Part of a small language model's weights.
Size: width 256, 8 heads of 32, 12.8M parameters.
Architecture: RMSNorm before each block, rotary positions, no biases in attention or MLP, normalized queries and keys, capped logits.
MLP neurons of a small language model. Each row is named by its layer, matrix (up: input weights; down: output weights) and neuron, and shows model dimensions 0-95. Each number is 200 + 40 x the weight over its row's rms, rounded and kept within 0 to 999.
After each neuron's rows, "fires in" lists the words (lower case) most often at its 100 highest values on Wikipedia text that the model never trained on.

L8.up324,107,127,171,155,263,172,213,261,140,267,230,199,141,190,172,271,151,169,174,206,224,192,159,199,243,165,113,218,173,229,251,170,125,171,181,157,114,181,208,209,217,213,180,167,219,183,188,189,127,258,151,172,161,189,263,222,130,216,154,217,189,254,253,213,170,151,208,200,243,211,236,130,205,172,158,176,236,167,239,225,223,204,222,234,246,212,179,198,190,134,216,208,155,192,222,95
L8.down324,210,176,185,168,147,191,233,169,291,300,169,223,135,187,212,229,227,156,226,165,177,181,166,199,190,215,161,160,168,202,239,241,237,196,168,171,250,152,288,200,96,191,208,240,189,194,173,222,244,242,176,178,179,250,228,177,171,197,223,211,180,203,186,257,189,122,243,236,207,185,200,152,216,205,217,154,258,162,203,231,212,173,214,191,291,175,219,229,242,193,177,167,287,181,167,142
fires in: "a", "with", "by", "has", "of"

L3.up42,199,197,216,235,187,207,199,198,161,271,167,244,212,236,145,176,197,182,140,162,229,232,220,241,211,151,261,183,154,96,192,235,173,172,183,160,189,205,158,234,194,209,206,162,198,218,174,203,192,246,183,187,218,227,162,203,160,226,219,243,150,260,244,180,153,200,273,187,184,129,230,205,135,191,188,210,280,193,211,231,193,222,179,301,231,211,233,280,199,213,170,268,240,189,212,333
L3.down42,185,138,179,168,216,217,229,161,258,208,217,158,152,207,200,195,208,178,189,222,226,137,198,227,209,205,194,146,224,248,247,276,196,95,216,175,198,175,108,255,241,203,258,176,223,206,239,175,208,234,156,207,218,220,209,155,201,163,203,197,198,172,210,208,191,267,228,171,153,185,208,196,196,197,155,148,168,163,200,235,126,188,169,210,224,220,229,223,163,203,176,186,170,104,256,207
fires in: "had", "has", "have"

L5.up179,203,213,176,187,172,182,297,250,236,153,204,205,177,201,220,161,169,261,135,133,221,158,155,196,272,190,193,243,237,223,227,137,156,219,122,175,205,282,295,233,165,137,218,157,170,159,107,170,238,169,186,179,223,171,153,245,156,205,170,145,232,248,180,221,178,199,218,139,278,208,206,204,217,147,170,238,217,204,131,170,203,250,238,218,206,168,192,186,229,149,151,258,195,175,251,232
L5.down179,195,210,163,114,286,196,158,129,132,134,223,166,194,193,205,146,133,171,171,158,128,217,231,171,153,169,211,233,192,264,201,192,214,193,238,177,136,181,106,116,171,202,201,166,216,302,177,170,245,195,241,184,204,173,176,238,142,222,210,146,245,228,235,178,168,264,136,171,155,120,206,163,198,255,208,214,284,185,219,135,72,152,223,154,146,194,253,107,236,248,163,150,164,230,247,182
fires in: "a", "an", "strategies"

L3.up292,206,222,215,229,200,235,221,234,125,211,210,232,237,118,232,210,218,222,259,166,196,177,196,174,196,123,169,191,218,181,203,129,205,235,139,109,212,197,231,189,187,109,157,199,145,198,172,155,129,212,159,188,189,227,212,221,214,169,212,220,175,184,183,205,208,180,250,197,243,270,254,190,241,222,137,226,197,254,190,196,191,135,171,186,253,265,193,200,210,193,207,224,196,203,184,177
L3.down292,135,235,240,177,179,180,223,197,230,184,174,181,193,150,262,169,195,197,202,161,146,187,218,238,243,262,222,143,266,215,231,242,188,154,194,271,218,177,144,188,183,205,156,145,162,234,285,168,205,181,200,223,204,259,174,199,230,153,229,213,209,272,144,141,180,223,131,217,196,216,153,189,166,108,195,219,317,211,211,222,217,197,215,232,240,281,177,222,226,253,193,181,202,185,149,179
fires in: "in"

L7.up141,146,159,199,168,259,170,214,220,218,263,230,284,223,202,248,272,210,240,221,183,165,259,249,147,158,168,253,179,256,157,186,152,181,228,156,222,171,213,198,219,156,180,209,218,230,237,123,260,194,219,173,153,192,169,201,227,244,217,249,212,196,187,195,127,183,180,187,160,166,230,213,217,186,120,172,177,290,266,214,220,235,169,214,257,169,205,216,223,240,146,246,150,190,196,202,174
L7.down141,203,190,211,215,188,209,231,182,255,163,229,191,241,140,283,183,194,157,198,175,131,221,231,218,260,263,217,108,181,177,212,208,165,217,179,211,207,171,152,168,235,237,181,214,158,162,301,210,205,234,204,200,234,152,228,233,191,223,195,243,275,201,234,252,179,213,180,171,155,281,160,237,190,205,177,176,272,137,176,183,148,179,186,240,195,220,189,128,180,191,193,164,198,140,186,230
fires in: "of", "the", "in"

L7.up870,215,209,147,196,194,199,178,189,224,239,267,208,176,213,175,206,211,235,210,202,143,214,160,162,228,192,214,168,286,160,238,152,179,232,203,232,163,215,156,233,168,182,161,183,204,207,186,186,177,188,173,226,141,191,202,200,186,211,205,286,290,193,322,249,195,180,167,206,197,209,178,209,116,185,92,193,219,263,227,268,256,251,206,232,180,174,174,212,202,182,182,205,179,219,159,217
L7.down870,246,164,144,185,215,230,196,194,227,264,249,192,147,318,257,207,131,180,205,197,128,234,210,182,226,203,220,169,258,179,203,233,219,111,179,170,169,176,220,205,307,205,229,200,185,230,148,251,271,213,165,185,233,165,243,231,113,230,162,229,203,321,225,179,130,191,208,217,205,183,231,182,190,182,172,238,192,171,227,260,162,217,177,132,190,195,200,193,225,272,210,232,240,139,172,213
fires in: "s", "its"

L8.up1016,161,139,196,209,238,270,197,190,259,164,155,149,258,229,184,191,190,176,176,183,192,182,181,174,185,165,162,167,266,221,244,204,203,209,161,158,193,193,236,204,212,237,193,192,170,201,196,223,200,227,122,107,183,228,142,145,141,274,282,234,187,202,203,217,243,159,217,224,200,204,239,183,206,173,151,220,274,255,240,271,162,222,171,257,170,229,182,165,194,143,213,217,186,129,297,224
L8.down1016,204,236,233,113,249,150,229,182,221,130,119,124,188,187,223,195,211,210,223,183,223,213,195,188,187,172,298,232,244,207,207,209,138,257,210,179,203,181,244,145,192,195,190,260,200,200,179,242,160,206,152,182,169,190,211,192,130,135,200,130,225,251,202,175,214,227,163,223,231,202,138,119,243,151,121,178,281,191,263,185,216,209,258,257,236,185,222,247,156,118,164,194,210,127,213,235
fires in: "were", "have", "played", "be", "had", "was"

L5.up808,195,221,210,210,132,184,189,325,262,172,173,175,181,188,207,207,183,208,197,184,187,227,245,166,180,220,197,170,196,217,138,171,172,204,149,162,155,184,213,194,202,124,214,172,203,207,209,189,220,188,157,217,193,138,154,283,186,229,177,229,147,230,193,167,192,206,222,233,206,169,258,177,185,202,130,312,212,353,276,253,145,177,271,199,188,201,210,216,218,249,184,232,174,102,220,229
L5.down808,247,160,185,194,239,193,238,211,173,206,265,230,186,250,154,170,172,180,218,239,223,236,172,147,227,212,207,306,205,164,243,172,207,187,235,274,230,201,212,261,186,246,194,222,234,148,212,285,193,210,241,174,122,204,259,160,137,152,245,199,254,156,225,240,234,145,203,245,206,182,259,140,174,253,260,219,196,153,115,243,185,210,197,206,237,196,239,229,195,148,208,213,153,183,236,217
fires in: "to"

L7.up584,119,202,171,209,197,243,166,226,243,247,201,243,256,211,206,221,142,199,239,213,201,278,122,133,253,247,177,159,259,199,195,169,174,191,180,193,181,228,208,250,242,195,183,181,187,247,211,185,250,186,187,202,167,226,234,186,24,171,149,226,216,194,253,187,199,99,199,202,169,262,233,216,249,193,147,221,179,192,190,170,239,228,190,216,142,229,201,212,258,201,273,193,204,210,148,266
L7.down584,147,256,187,125,234,259,199,153,143,249,173,218,251,273,228,241,183,213,181,236,186,163,190,293,258,291,193,116,188,236,223,212,165,203,234,240,172,157,225,217,193,207,169,273,211,204,248,242,213,176,192,214,245,199,255,194,215,250,180,210,215,240,240,226,278,189,213,214,195,221,231,188,184,201,235,248,143,157,218,196,220,214,213,252,150,214,121,263,206,252,200,173,130,262,155,196
fires in: "in", "the", "on", "aberdeen", "missed", "of"

L5.up157,186,205,251,167,164,245,173,314,177,212,185,284,239,198,222,192,211,201,180,153,207,206,181,120,225,183,189,184,281,195,182,158,125,233,215,123,209,197,146,174,221,114,158,180,142,206,206,157,185,195,142,206,250,188,272,213,127,187,200,257,201,234,205,193,194,206,211,206,255,210,263,269,165,140,156,259,222,228,258,273,302,185,193,228,158,196,198,191,283,173,217,186,103,170,196,207
L5.down157,216,221,158,189,209,165,294,152,212,184,158,127,149,262,175,162,216,191,255,258,132,213,142,203,174,170,215,239,240,216,211,223,252,102,274,284,174,218,229,231,207,263,219,136,226,148,307,224,122,268,246,183,185,222,184,195,195,238,222,197,261,163,284,206,159,192,202,198,233,277,241,181,157,188,248,202,211,145,194,215,160,220,181,231,201,276,165,177,174,211,205,240,182,216,274,192
fires in: "to", "of", "attributed"

L7.up457,197,186,168,146,235,258,123,211,169,203,141,220,145,181,241,236,212,240,158,207,115,161,201,200,141,151,187,198,260,187,204,269,169,160,179,142,153,222,202,176,219,178,186,229,228,223,191,207,225,169,153,293,190,206,165,233,196,221,176,194,222,171,202,220,171,204,184,141,220,216,236,249,196,246,129,250,273,226,154,199,229,181,257,179,178,206,232,188,214,130,193,210,233,190,232,219
L7.down457,179,232,187,210,234,146,130,207,241,116,201,195,240,230,267,190,160,198,157,165,208,139,196,200,246,238,156,225,257,214,204,256,233,265,230,147,122,191,260,156,206,186,169,231,246,171,233,186,181,175,184,133,147,247,208,188,140,163,103,196,127,170,212,168,116,162,164,194,214,142,177,225,199,187,202,221,178,212,152,231,99,181,269,156,243,128,80,220,226,216,135,229,223,153,212,189
fires in: "is", "was", "rank", "description"

L8.up851,189,192,188,142,211,135,194,212,272,177,205,135,187,253,298,188,129,171,180,147,232,186,176,169,258,166,203,214,255,202,189,177,173,176,215,225,230,211,233,155,201,161,150,97,163,151,141,193,193,291,216,181,234,246,183,182,167,256,255,145,324,203,178,228,143,122,176,213,207,189,202,147,138,161,194,249,264,171,166,159,167,224,201,153,199,167,192,202,195,240,254,193,177,168,195,262
L8.down851,242,242,182,148,150,145,158,245,190,185,224,196,201,198,191,232,293,188,214,170,161,210,145,169,219,261,289,180,133,230,244,141,210,255,258,177,140,195,152,200,263,270,188,241,201,187,246,149,197,215,231,134,266,217,206,234,178,215,187,189,243,210,112,207,181,203,195,186,182,201,146,147,239,206,185,229,175,177,198,234,143,139,200,219,244,114,216,169,222,145,259,184,131,169,182,212
fires in: "a", "two"

L5.up246,158,257,136,228,221,185,177,215,177,255,180,167,217,82,212,247,213,238,173,239,203,151,134,152,129,132,190,164,178,160,150,225,293,175,158,161,215,223,218,189,217,156,193,156,197,233,167,227,267,230,199,209,224,206,180,224,185,185,176,254,209,159,236,239,168,217,194,198,120,178,188,99,142,304,144,191,171,213,200,196,161,172,228,267,179,219,183,201,169,181,306,213,212,132,208,214
L5.down246,198,177,152,222,214,160,246,217,200,195,199,123,232,218,180,223,188,237,180,159,158,160,262,224,146,134,194,126,173,202,250,192,230,135,180,235,197,197,200,189,249,191,142,152,199,253,237,213,211,245,262,181,219,180,143,175,240,231,169,213,236,259,173,261,136,178,227,145,187,211,182,245,87,197,148,149,278,150,176,215,184,219,189,220,197,173,165,148,212,257,169,241,244,164,220,231
fires in: "to", "by", "with", "through"

L5.up859,191,142,195,201,185,211,174,252,203,205,258,270,211,191,223,181,211,188,133,160,214,214,180,228,171,188,234,181,274,176,197,251,131,234,205,140,161,216,191,191,255,158,183,163,225,224,176,198,173,223,129,238,174,139,198,215,123,229,191,240,196,194,281,173,167,147,198,195,289,98,241,216,118,247,193,231,192,215,239,242,256,244,197,230,169,232,274,218,228,117,299,167,172,150,148,254
L5.down859,240,276,217,173,201,200,258,147,168,170,186,125,237,236,188,292,184,234,212,179,191,223,157,249,153,182,137,192,223,181,248,249,218,159,232,209,180,146,170,238,216,195,222,232,217,101,240,250,181,235,227,148,208,189,208,170,146,133,206,186,287,183,233,213,152,181,220,211,267,294,175,145,165,186,203,184,192,102,191,142,190,223,216,249,197,277,101,201,174,145,219,157,180,154,277,162
fires in: "to", "in", "of", "for"

L7.up81,258,194,202,169,220,232,225,220,194,153,204,184,242,192,183,227,199,198,253,167,231,188,238,175,111,217,240,225,234,170,146,240,216,137,170,183,207,262,247,212,208,223,192,209,233,167,154,218,139,203,191,205,201,252,149,169,244,152,182,140,135,213,230,192,141,161,252,173,179,199,221,195,197,147,232,280,194,216,196,213,191,226,154,224,171,177,234,226,198,163,251,240,170,107,197,138
L7.down81,215,186,234,162,195,193,205,223,118,202,230,230,229,219,161,166,171,166,154,136,222,169,227,261,133,161,246,266,172,266,194,233,196,240,133,243,158,193,204,192,219,273,237,216,250,206,199,192,150,260,118,244,157,194,205,244,272,252,229,196,188,217,199,135,175,242,176,244,193,223,152,106,239,144,252,157,208,206,184,206,203,237,143,148,264,156,201,218,275,175,220,206,217,224,264,225
fires in: "from", "between", "through"

L5.up472,239,180,166,208,244,117,187,248,164,225,251,232,175,166,203,233,112,205,242,207,177,299,188,190,240,221,173,189,171,169,206,171,171,237,228,129,223,174,196,246,204,147,193,178,235,247,255,182,165,152,175,192,191,195,165,250,191,221,233,260,213,211,194,164,193,217,192,214,233,124,216,238,223,190,144,190,259,269,221,202,213,251,209,166,162,228,136,146,157,176,252,157,181,169,233,218
L5.down472,141,148,177,156,203,189,318,167,224,225,199,187,170,249,208,245,208,220,230,180,240,268,210,264,199,192,214,283,199,172,190,226,170,171,193,214,189,168,245,198,174,260,190,242,236,134,277,264,208,238,232,182,193,206,250,156,201,145,207,177,248,178,258,216,200,97,257,219,199,239,228,92,166,177,254,170,228,185,218,232,245,222,202,252,210,175,139,208,204,166,152,258,226,180,204,187
fires in: "to", "on", "attila", "intelligence", "along"

L8.up401,165,159,180,123,256,212,160,235,162,212,205,220,147,99,188,193,160,236,306,234,185,200,239,161,263,148,135,224,219,249,186,176,177,243,201,163,278,202,233,199,208,144,237,199,204,203,191,190,189,239,179,235,154,204,239,220,223,267,191,228,149,253,294,186,147,144,229,176,174,180,250,194,149,174,170,188,211,176,238,180,216,191,183,216,118,231,174,244,245,170,233,228,151,159,252,190
L8.down401,201,261,204,225,188,221,218,230,190,189,224,216,252,204,214,150,151,211,167,216,130,144,175,205,230,240,189,180,190,211,182,233,221,152,257,115,195,137,223,190,240,167,164,218,154,187,206,212,175,216,269,238,182,193,142,242,263,157,195,260,213,173,180,169,124,252,236,247,234,186,212,231,214,199,201,238,209,216,217,51,162,253,159,175,192,206,109,170,240,172,230,123,218,270,237,157
fires in: "to", "on"

L7.up113,153,179,175,112,249,238,251,189,220,188,195,157,190,137,173,202,146,232,231,164,167,256,212,174,207,134,235,235,262,143,144,215,193,164,114,171,216,225,210,157,217,213,204,179,232,253,129,206,214,157,147,183,162,174,119,215,228,243,187,131,295,183,211,208,189,142,185,216,231,227,285,186,144,214,182,230,204,151,135,270,212,252,193,197,184,171,216,197,211,100,301,280,125,202,161,191
L7.down113,233,188,154,159,208,177,231,199,167,215,188,256,192,204,166,122,221,196,192,201,243,218,199,221,174,204,199,252,244,164,170,227,162,168,202,273,220,208,265,288,188,146,301,134,284,229,214,253,188,160,155,217,282,226,172,243,234,213,164,189,138,217,207,284,134,274,142,164,182,251,162,173,215,280,293,228,197,226,149,185,246,144,156,223,234,148,167,209,254,219,223,240,184,257,207,209
fires in: "in", "by", "from", "as", "until", "at"

L5.up505,173,186,231,147,167,243,206,236,202,155,193,294,198,205,227,206,210,206,176,137,211,208,192,186,215,208,194,203,242,231,201,208,216,149,136,119,210,183,186,148,226,175,203,116,180,199,214,228,169,205,163,223,206,205,209,212,167,282,214,182,164,263,176,197,183,144,165,202,209,169,259,248,211,166,113,215,230,293,309,176,145,201,128,241,187,177,244,264,258,157,215,278,202,173,199,227
L5.down505,184,211,131,148,144,219,183,146,188,179,123,222,237,240,247,207,186,216,258,217,154,190,187,226,171,231,210,168,277,232,232,128,191,255,280,246,193,201,177,224,261,199,183,205,151,215,212,258,194,223,267,231,143,205,276,141,242,148,213,177,174,238,215,212,134,153,203,198,191,198,125,194,122,242,159,203,227,211,238,173,150,207,229,245,190,244,160,233,167,188,220,157,169,196,208,107
fires in: "in", "with", "at"

L8.up52,147,165,164,180,205,236,218,233,308,191,203,235,142,142,179,229,141,167,256,227,174,277,139,160,241,177,128,245,260,190,168,137,200,149,185,176,212,220,251,152,251,147,122,176,193,186,189,163,227,162,170,183,190,234,149,190,218,165,192,246,249,246,168,189,185,219,175,159,228,195,299,149,175,135,208,251,167,162,159,276,136,207,209,208,225,241,241,267,207,174,183,144,176,200,217,218
L8.down52,209,229,204,205,135,218,189,190,220,309,189,244,215,160,141,212,225,186,197,187,178,202,154,211,198,220,197,225,244,194,220,279,287,214,244,190,237,231,153,175,221,192,234,232,247,207,157,225,200,195,227,174,143,179,205,117,161,133,227,190,149,134,226,248,187,229,254,140,211,170,213,134,206,258,211,218,204,185,232,180,195,175,281,180,288,170,185,177,146,175,190,154,218,180,113,220
fires in: "is", "was", "are"

L7.up698,175,261,215,196,222,211,199,251,223,189,267,218,173,210,232,251,161,259,255,207,84,199,167,208,223,191,238,202,245,275,203,160,221,230,195,150,130,214,181,183,225,156,245,210,202,222,182,228,224,284,155,166,107,203,209,201,208,227,153,222,216,236,256,141,196,112,186,178,187,191,286,225,199,242,181,203,229,233,173,268,271,207,192,239,182,170,230,172,287,208,244,240,164,235,260,221
L7.down698,180,174,239,217,203,224,228,196,137,126,199,176,222,257,246,217,220,212,159,192,175,202,110,289,214,216,152,192,195,136,235,255,199,206,208,187,156,171,177,184,220,224,99,259,241,192,173,209,200,157,201,161,232,281,164,226,188,156,203,189,190,185,215,226,151,132,264,199,165,237,168,209,201,252,206,261,197,103,154,132,171,163,190,224,220,137,175,212,243,190,187,213,187,163,207,209
fires in: "in", "her", "to", "behind", "over", "on"

L3.up629,150,216,151,220,213,153,181,184,235,208,226,195,182,156,267,243,271,249,225,307,99,243,157,171,187,192,127,282,211,130,174,202,221,208,171,183,208,218,229,179,227,150,207,223,263,125,245,202,203,227,184,198,190,238,185,240,183,178,238,198,170,292,191,186,190,166,130,153,185,139,220,184,161,222,155,192,233,186,161,263,182,124,151,234,195,245,200,198,216,124,248,183,180,151,307,173
L3.down629,187,202,253,207,217,156,208,182,237,217,238,188,261,193,194,162,239,238,212,163,174,216,212,237,230,203,177,186,198,165,227,204,249,189,138,242,250,189,284,207,213,209,196,219,262,199,236,271,226,180,178,214,271,214,211,232,229,238,164,181,229,178,269,275,248,205,163,213,203,210,189,175,158,255,193,207,214,160,162,189,123,175,201,260,236,217,118,263,245,272,207,162,285,202,181,199
fires in: "under", "over", "thunder", "as", "on"

L8.up781,246,155,89,179,139,97,153,202,219,155,178,259,171,242,215,220,273,163,260,213,171,247,245,178,259,131,230,162,314,157,126,149,175,243,203,198,200,225,157,193,184,242,200,200,201,223,166,201,297,216,189,168,167,178,243,185,106,205,160,180,241,176,291,249,119,183,155,186,170,257,219,261,158,187,150,203,213,225,222,288,240,270,206,206,157,173,226,197,215,194,192,192,179,211,137,233
L8.down781,255,247,217,138,206,165,203,221,207,186,235,214,213,213,274,169,150,249,215,152,258,215,182,165,169,200,195,223,263,189,167,166,235,216,230,232,241,241,156,175,191,208,266,191,178,269,142,208,269,168,124,169,149,270,168,259,222,229,141,231,239,193,286,162,227,304,110,231,223,237,210,268,162,216,178,152,246,173,242,184,252,179,181,233,200,213,201,224,216,217,145,196,210,138,183,229
fires in: "the", "its", "s", "his"

L8.up632,187,167,176,156,192,143,138,249,172,214,273,202,145,152,214,205,149,229,244,239,98,202,203,219,235,163,172,227,324,282,160,186,107,201,216,159,196,248,189,177,145,168,181,218,267,230,143,223,152,226,180,115,173,181,261,160,157,252,145,245,252,236,314,181,136,162,199,170,191,221,283,181,228,247,191,143,188,195,220,228,222,217,184,255,201,203,197,197,183,220,176,192,164,157,207,183
L8.down632,238,206,261,168,120,190,206,195,205,196,275,183,226,183,275,264,200,161,225,228,258,226,197,241,219,213,257,194,204,239,187,186,99,133,180,140,195,235,189,297,210,183,189,200,191,208,126,198,284,222,164,122,187,179,205,214,265,168,158,216,215,212,189,190,147,224,150,192,183,199,172,177,197,241,234,177,180,230,133,238,239,161,227,166,237,235,175,209,274,189,100,166,266,241,246,197
fires in: "the", "s", "his", "their", "its", "her"

L3.up384,116,171,193,164,192,178,152,241,161,227,207,181,69,186,244,231,158,167,156,153,222,273,191,222,193,193,198,191,255,192,203,309,200,236,216,162,223,171,197,187,177,244,119,170,135,229,206,179,209,238,192,156,217,246,223,225,171,229,167,278,212,231,234,235,170,142,192,251,189,228,212,183,82,240,222,168,249,166,284,193,186,188,229,247,202,195,184,184,218,196,223,170,228,179,243,277
L3.down384,170,235,223,198,185,210,189,233,254,165,198,190,255,256,135,196,205,208,210,216,228,172,134,178,209,265,156,209,165,258,265,205,195,168,203,196,174,227,250,199,124,187,184,219,228,195,202,213,221,201,119,189,180,157,239,133,225,193,254,201,211,250,182,83,263,248,133,192,188,230,171,221,202,192,211,190,136,195,172,190,210,187,200,166,205,172,177,247,219,129,296,170,189,206,181,235
fires in: "he", "she", "a", "rather", "has"

L3.up978,113,187,144,134,211,165,219,176,219,195,200,146,143,232,213,278,186,237,208,238,162,170,221,170,143,156,124,206,177,203,177,269,107,140,206,174,206,197,194,219,214,150,162,233,267,210,159,198,250,268,201,189,196,212,131,203,110,198,168,257,100,238,228,194,190,199,200,205,165,123,284,153,172,230,220,220,278,229,180,181,149,102,265,292,150,242,141,219,180,149,201,189,201,122,260,257
L3.down978,199,154,168,167,194,193,259,118,238,210,160,117,186,211,186,249,202,157,139,160,184,148,180,194,124,191,110,190,216,183,281,264,227,203,197,210,169,163,217,208,184,213,216,194,222,231,221,276,243,207,182,203,204,212,225,199,136,164,219,242,231,214,174,269,146,206,275,214,221,217,267,157,213,218,288,160,206,167,259,210,154,195,202,174,206,200,159,211,169,206,179,197,214,135,171,226
fires in: "with", "have", "has"

L5.up229,180,138,234,184,238,200,246,215,191,171,239,132,163,207,216,228,163,278,214,175,235,273,195,117,251,125,147,267,186,226,144,170,182,151,195,208,195,187,259,222,195,196,267,242,202,137,139,220,166,248,198,126,157,176,139,177,149,212,205,215,228,266,200,176,197,191,221,211,197,234,262,200,180,198,180,217,220,237,179,243,254,236,155,316,147,185,184,210,187,168,138,201,147,237,174,183
L5.down229,212,247,237,205,189,194,247,197,205,250,206,182,223,228,145,230,231,147,152,237,219,261,206,221,76,216,190,158,199,162,263,210,179,145,191,280,144,154,221,197,213,217,236,159,214,136,229,252,161,186,158,195,153,237,146,219,178,273,199,164,198,167,255,254,168,210,264,170,222,246,234,148,191,214,196,186,180,216,228,194,187,185,218,160,226,254,201,186,195,168,145,271,114,167,188,220
fires in: "with", "while"

L7.up21,231,248,212,209,250,245,126,204,219,138,245,148,143,144,195,155,228,198,194,93,165,273,197,184,178,172,194,182,219,154,179,162,209,210,138,190,244,218,228,244,193,265,207,180,199,180,185,229,176,163,164,147,254,188,116,167,223,161,207,175,240,213,173,169,179,141,160,226,261,156,229,167,193,147,130,205,230,185,247,234,250,217,185,153,148,184,208,240,272,173,211,175,223,223,265,157
L7.down21,180,234,147,270,196,147,202,186,219,221,186,157,234,264,214,235,221,148,178,197,229,217,219,193,205,154,233,151,156,227,196,134,165,198,229,202,213,207,94,176,237,187,134,242,222,191,211,190,230,215,260,137,277,137,215,226,189,206,206,218,164,238,205,250,202,151,122,180,158,210,179,184,152,194,188,149,225,190,179,235,176,169,202,213,174,196,247,145,178,165,202,240,236,148,153,216
fires in: "as", "was", "a", "of"

L8.up310,229,188,194,152,236,213,138,148,220,146,178,210,194,226,214,248,237,168,220,160,190,148,153,162,210,196,326,175,251,158,218,192,184,188,203,201,194,224,212,198,168,189,220,232,177,160,208,230,175,205,179,227,121,220,232,246,184,209,167,263,217,213,158,219,172,166,156,138,176,212,211,182,159,190,183,270,175,257,268,224,169,197,152,240,179,215,218,247,263,207,183,187,191,249,115,212
L8.down310,264,216,177,182,158,156,226,208,156,190,169,240,166,210,202,168,215,223,147,202,221,171,208,107,176,265,232,261,249,214,292,213,238,183,275,207,270,237,239,171,244,220,158,196,197,217,222,209,182,201,235,240,170,202,138,198,136,196,156,159,212,253,223,193,218,250,202,196,232,255,241,164,164,247,194,260,307,287,186,221,160,232,196,180,181,207,266,204,164,232,163,184,176,193,183,232
fires in: "the", "s", "his", "its"

L5.up317,209,227,221,225,209,224,280,256,165,209,112,181,213,133,163,245,177,186,238,235,205,232,206,191,129,246,161,249,185,212,195,272,183,173,206,251,290,201,273,186,142,222,226,232,218,208,165,262,154,175,186,148,205,218,169,182,114,151,152,179,156,250,243,165,203,193,229,167,185,136,231,160,190,221,174,304,221,189,185,246,182,194,183,186,172,156,287,202,190,156,196,259,113,140,162,207
L5.down317,165,156,237,247,214,174,274,214,212,226,160,228,199,240,142,195,169,266,221,179,111,161,238,231,139,279,224,252,205,273,241,282,225,178,192,147,223,147,232,138,182,158,249,182,244,259,234,192,199,237,179,240,125,173,180,266,163,186,230,226,201,152,209,174,267,224,201,148,134,160,209,201,175,194,223,190,213,208,90,197,163,251,238,200,263,200,227,251,172,150,204,155,215,225,107,218
fires in: "from", "member", "team", "between"

L5.up259,210,175,167,155,162,154,171,167,255,140,155,179,173,146,280,224,207,230,170,200,150,132,184,226,224,151,208,182,259,229,245,185,170,210,186,180,208,234,269,196,251,181,189,157,212,127,183,179,163,201,167,223,186,178,220,212,189,161,155,122,268,190,269,209,186,127,181,110,203,233,239,202,257,202,144,182,208,273,174,241,219,202,253,173,184,206,233,204,299,173,260,240,211,160,158,197
L5.down259,153,149,143,134,182,186,243,250,263,190,270,217,186,174,283,231,175,130,175,256,162,134,230,209,230,204,215,97,184,181,204,206,131,245,262,287,223,211,233,216,149,300,189,210,180,190,246,184,167,220,158,229,156,270,185,223,191,228,241,180,178,145,190,96,279,294,214,226,197,208,196,163,212,251,171,202,176,223,168,193,183,224,113,263,201,178,150,243,133,165,207,148,221,249,179,182
fires in: "of", "in", "the", "and", "with", "to"

L7.up71,230,151,175,156,209,228,171,197,261,180,149,172,208,196,268,169,115,220,136,173,186,226,194,147,147,146,139,195,227,203,195,225,165,133,215,48,257,251,299,136,238,170,165,248,129,132,182,216,214,160,173,115,255,239,221,193,194,261,212,234,183,240,235,137,175,193,234,184,184,233,207,171,152,233,120,215,252,244,165,319,191,221,221,160,211,255,252,228,212,162,250,188,176,178,199,219
L7.down71,213,199,189,257,192,237,150,226,181,152,231,198,188,192,194,197,183,106,179,209,179,209,198,254,201,288,265,294,208,211,250,206,212,266,221,242,181,197,206,146,272,159,256,244,226,126,245,187,146,167,165,186,216,212,185,101,174,150,153,233,215,178,298,235,180,248,131,182,231,215,209,149,217,148,172,219,174,214,218,201,191,159,181,252,319,180,196,209,146,199,171,201,211,189,203,262
fires in: "is", "was", "had", "he", "been", "have"